Part of a small language model's weights.
Size: 15 layers, width 448, 7 heads of 64, MLP 2688 tanh GELU, vocabulary 8192.
Architecture: learned positions, tied embeddings, normalized queries and keys.
Training: a variant of Muon for these matrices, 789M tokens, 12044 steps.
MLP neurons of a small language model. Each row is named by its layer, matrix (up: input weights) and neuron, and shows model dimensions 0-148. Each number is 500 + 50 x the weight over its row's rms, rounded and kept within 0 to 999. Numbers have three digits each.
A block is one neuron, or neurons of one layer that tend to fire together. After each block is what it responds to, as a language model described it from the Wikipedia text at the highest values.

L10.up724:505479385487475638485471458472477463518529533554587551559475534476482456503465542495584493545537501467448503488554509458560502451447455459544480450443466462442428480462490446557455446443431586476476473537569554523561497416502664564543467491499467496595465564519413459597504506533518505465440461489448513551456485522500499365511463608474492448554511554557538505490511501471591454531491500517584475480481466500435471498498531478533395471449607459562
L10.up1043:569497488516442558435469453531522516483503537474583499461428516508387511527541453522543502535485577483494483480466521493417464472513477492536485527522636492555591610442512545498380468518387556525527416529593573497415551468520557607455440589460425482537428553537562489600471482476448434445439471531526461495449445552388504449601509470523552473492475581555452488459523441506489530506494482544536440427443518416526518465500473532522458594472480530493
L10.up1681:566489464678550513457579581544424454554598482518514526503477525459482469502523445503536546467451638501548482413432557514466447446467511493501553479562534491458445449453512499448518516453482426437515502492466505545440494486479493456536476531552489530502466514472427537491454560514423503472467408441414440474391502466457458516553435584543545521535446502483505493403501540504496459455468551475522525471545478563524507473465507523511382566521499533512
L10.up2164:499564478482541456384449628402437486541422424496525435468535543529549456537519532517546412525486626547483538469487500529409547499569521529491373447577518468495488510471506474537403485451531503441537453454452515488552385506475551471473526498633449559487551502489512572598518444574521549541535466524493555525413447515510508595481587516399532508477503523493546574490524508504391486538525434474556470458500619510486548588492543587517601531481496445466
Description: Surname final pieces

L5.up309:552430568527480447467437454566497482488514583508474466469597460482509495521510516507499504545546504505392560476514578514396493545485468498460478446538465503558567580514497483511564548491538535526520463465527439405427503543434511508524519556467653448548502485582445447502595639436501486485463416417513472489511567432515566462596591606490467435483492481499393526456505498565546551427504453559532525509390512451429515552485553496637484423533603529494
L5.up362:460519483577528523469547602563517494498492491457439569496469562488381493521555507605405480435454464519514454559525613499525384393428511523513492503565497500615536498555558467497581466469476427448560524449465558492511590507492532528569457539558548547487557515474501608566560555453441541484513436475521473485465519500467509375516428551532588509505464562528468571504522507515611488497492523478537429474471482496595513490499516434526527595566508512425
L5.up869:512466555565372523512607505510539464447512667471444521508507534500494456564520469431558435538361501524446493498521538473434542439590533558620491421508563514461473524430562497543386514518449462485524428477377493514518578565513504575426478459589464527564544535498567445491591498533401416442437463543542425547467477527511507404523511493503540426499534629480424535493459464452464483467468491447557379461427538540462504536510559408550511495555529500550
L5.up1104:483443415473437546477556485457495508549473473467467609479588558497581564574559467577467422470490515504503513517413558478471383453483490521592427502476529564471416495509551511480454479514434566454482421496519465374514532529472474482445489494543537486485551517568512503551453609506490421480458474480596516438502536501422538408581446545582572442533579550451472521471575459547539516503540509518592518480480552483537430568473503494550473473513535502526
L5.up1503:585562461514412543552557532537540459478544498486337537466568615475445525605544549467477562618432545515515558440492521527542539489570466422532484430425429521437455494491574538580504484537454430484468488515497519465570463435453477565434438500490468495462451553556534426611554540546466435477536522485521475472492589513476531430425545581515576559443505476527524491530460512422478440441521593492537430513524532587596480519526549533444528511468538497419
L5.up1823:511469498452457533488592598467481465470439482498465450509570572480498500470460517513540481450513539490476517468479499549496493458489517462469548582514533493573505483473520507543427424479589499428498510556467549531574476451380506485505596526501390476444403453523518422590516445469453581555478477514551482457532520470472502525470572552518557425606403512557537410522557473527483498455472493497599415508524508450559449430514497467526417574578457531530
L5.up2174:374560481594547468481558461531519447400379632589512493503553480446472524488554415511525509402469510429437498535496456467452527498569565422492424537447459485506577471514526434601494456419466413448514523556400526540520454471502468418496555468542423481489500546504517474487488403405400508510474397428556492522579423421457469516512458484464494608517508606518471500461487518442563504434518444402501494447498555447529505466470518490486452510504518544473
L5.up2229:447530494414431557554569549510484491501573500526507679471457539598600566486475549507552488425419485519448490448569494515466540393471464523529524494459442579496416509431478523491498361556446521469459486593414525482580549591444556555508532394435554485472455543519538478498501539623459475596487530396503453456503489452503489465461543549461529508492512551552447523504518423471535466561544423529543503530488586454566470509514526507477579523468500497485
Description: Mid-word proper-name pieces

L5.up505:474624514467585575542550484439572463563505523519567446489523489491615454475442491525447600466499507474396510448535479467500508528435506455368553534473465388661471394546506529514532482526556558457476467586496553496489523500509528402442520469532529432436361537497440505423484441608515484487561443476489501463532509424497476442522443476458498476411501397520420486444448560460469429522492543500587481457492454504519530538535481501465487573463576500455
L5.up954:507467400486537480466478521624470431492559448417471520517580469474424461544506618507477543428476526520470501492564486409474456550450615431479519573504469489542534453524482475543498469570467474484563466580458444398558493417430492564580566463385502475543613502502537467445392492453428565487460533542478469454477546532530474481424490528431548502495442421477506555370635573463477504460478564498589451590425524558473456502546548477535466469503488513536
L5.up1322:467496555467578446484485530541443598489552509519540430581477478500568450605486499505517486516492516411524456413464478431518487431453499513493527554429456485542500517479556499482466586411480526466519488527542608598421416497506562487532609536578484549536467554556439456483519542533507451480579543479580524520541474503534400484552422527470459488500443459443510550411597468539457513467471614443524588491559483556417544579538455451442593539423559542477
L5.up1337:552409474477521411434578485476433539500608618443459579551516537489527532489512446447409495449489556568483546442468470474425538518488557507447470453571499347570451434389406569450450430507471442394506469477539619563415468523503518488483547562529535494461503542519557462490477546530569457518535494512503508451452487542413527460591465465451395435448456465484571461539458540395572452559499545544487571473552574607465527495469418484458474487466474431434
L5.up1415:477485460586539470482503480499518520540481426568475430523583496540473482449558542552426539474511476488541453478518506499421500533500536564476574447431488483544517466627447506521476438515446525516543471507441558409548487490555573527441453549480387457438570506548553527527509514446520469525574467530489384480582574472565556489372499494531399484467472450553427534416514547522511502462463479433537435562437482568466479477470433530577422449488586495442
L5.up1551:456464471431570522525579500467418484500511590502493470467576550544527450458530487477436587446482540475424455499601501417485453497520533494441562523525543486598496493441468509520465416416485460577497464538416549561498482537553620508511552511522495490542554513502456545496512467492515453480503527539580421505491519452443496502514438530394483418519461448529447483405520582522522520386507502422518635452541508653445566501569445564425523500486475525513
L5.up1896:568440517525391421450430568446511510504521580506452556487459443541566541594460467516549535529463545428438482427506508502453548436529550509398516471486344503618454510523438523571457525471517545538485455483546589485428503500490561591458477499501467521526657541452564511402430560606523527488514493511554487524588444478433508420511522420415521466433472526523530378496533525493480331544517552548492535509456557552532399594476474494592484593474552501539
L5.up2354:481484551541577514413496476497525487544336532493420485551539453540573472520449477455463507592347509453540486492476537439433530553468497556422483578492500476483614479559504493494536480508493494542530485469387615570479499466469460572443577418400442533454570533494573547540518535484535452454473496482491531455543524519517624500440490542463508483467536446497510559342492530458527520370517488559497434516504575587471553499526540557507421566409513432529
Description: Head noun after "the"

L8.up2240:481587438485541522455624475497453436536459430499506473396576454498484501407428528515384580394617534510472464474500515446525468422478479528546560525384443557551445491503502564431550542497423454507540497533483511516516477471502541487572469538469500481506503471473555458510529440540510433429551425478426459564514509586472515548449515590482564500583628547420520481433466495463498511404553453541562573429437513521516496501568565518531505476533560510576
L8.up2486:450466449612461530496441599559541419461378521533476433469436589483458477506549549509472468466498508483465462460475530469366507506430541430405559484526394551514493523447498565521528455513510503518564566380422476469616488468487514574447525448444447571412501510531601449472553517434537463456464454501469516540519550454482483541419494495580505554481475500520538557420546522508506548478502598464552419484497468587474415524511444539546464491486554561480
Description: Article-topic back-references

L8.up384:484535505545479481441594482538502527587548359469561448546465530436514513446485443418496467456532466527527403454473535512495451530575510515577448499488448547445457560499395463562522537465613375479589523530407515505574471499524605481572458474459504573481497488492563567449534508376457407545503352496476515565497533577475461514464427510524576513500518601523545563508515588517450408534512413464543457538485475576487398554517493512559500461594400491522
L8.up1837:471479481570487561566599456543498484528432500455503632440466582519621560547643432463566514536493574498386448476453601398424522459516541515562533440536438522534437540539407466552445582527512401522484460452463484361495515574481569474484598530497533516534523463513427433534506508453493467526495415560517543461484519484460525479498437537581519567474451597551385554450461517551556515490530515435543467526482526549526443509460431456494512499531479455555
Description: Sentence-subject name endings

L10.up20:510483503545510470578587532516388416449502630456485376401539412561491532468531382554489417522485490472536435478453551426433472552564452566546466453515525434516494474551541515474507595503590553541610459433474537490483436452527537506485442423518570434493466489565524517567513500493510522550460527461517506470455567511552483502556494570523516531496414507550483544473517450490469512556646459421472438516537479617543478466538485502442561569537448549521
L10.up25:509525519455501602491553419533499424461428565495537443445467466555554506467533470473506423534416471479436440573416485458453437508457502518493517391549463577608461531575486376493467535460549409542554459452451458615476458522432554524412483570522455521506589504592549490453612547559402491467509413535443444497567546555448459472569530528518585494455381482582463507499504518569568451533521487440537509516507470506543408520546557557446475469480516563420
L10.up334:442516468520506551489572439536386438400406596541534460465468492498442485436563496527516527390380425500482501466502520416399427525552585420473506478453387506474437574493412486534530518545441442531596499410394443460437395476498479542408478486538559529480525466568491455529455507414470504557519475599471497521507502608532499524440491551570534588425363483599538515500541450500494482487506508528520470488463499527512439526461455533445521492528530604575
L10.up1818:495549583502596503480481465491500579543373448539484429425567512398481508496481480503454520527522465479442429450495671417465522531465543516536570424482406512613350480570410496505530453532536402575506550454467506473538409561483533465453521496501568492500500433470496497460604450459570478489503463493558472521494523516489549586591570551498472599436473521597474531490422456595471532491546438450608484509498439551584436562577473577459504506540537533614
Description: Repeated topic nouns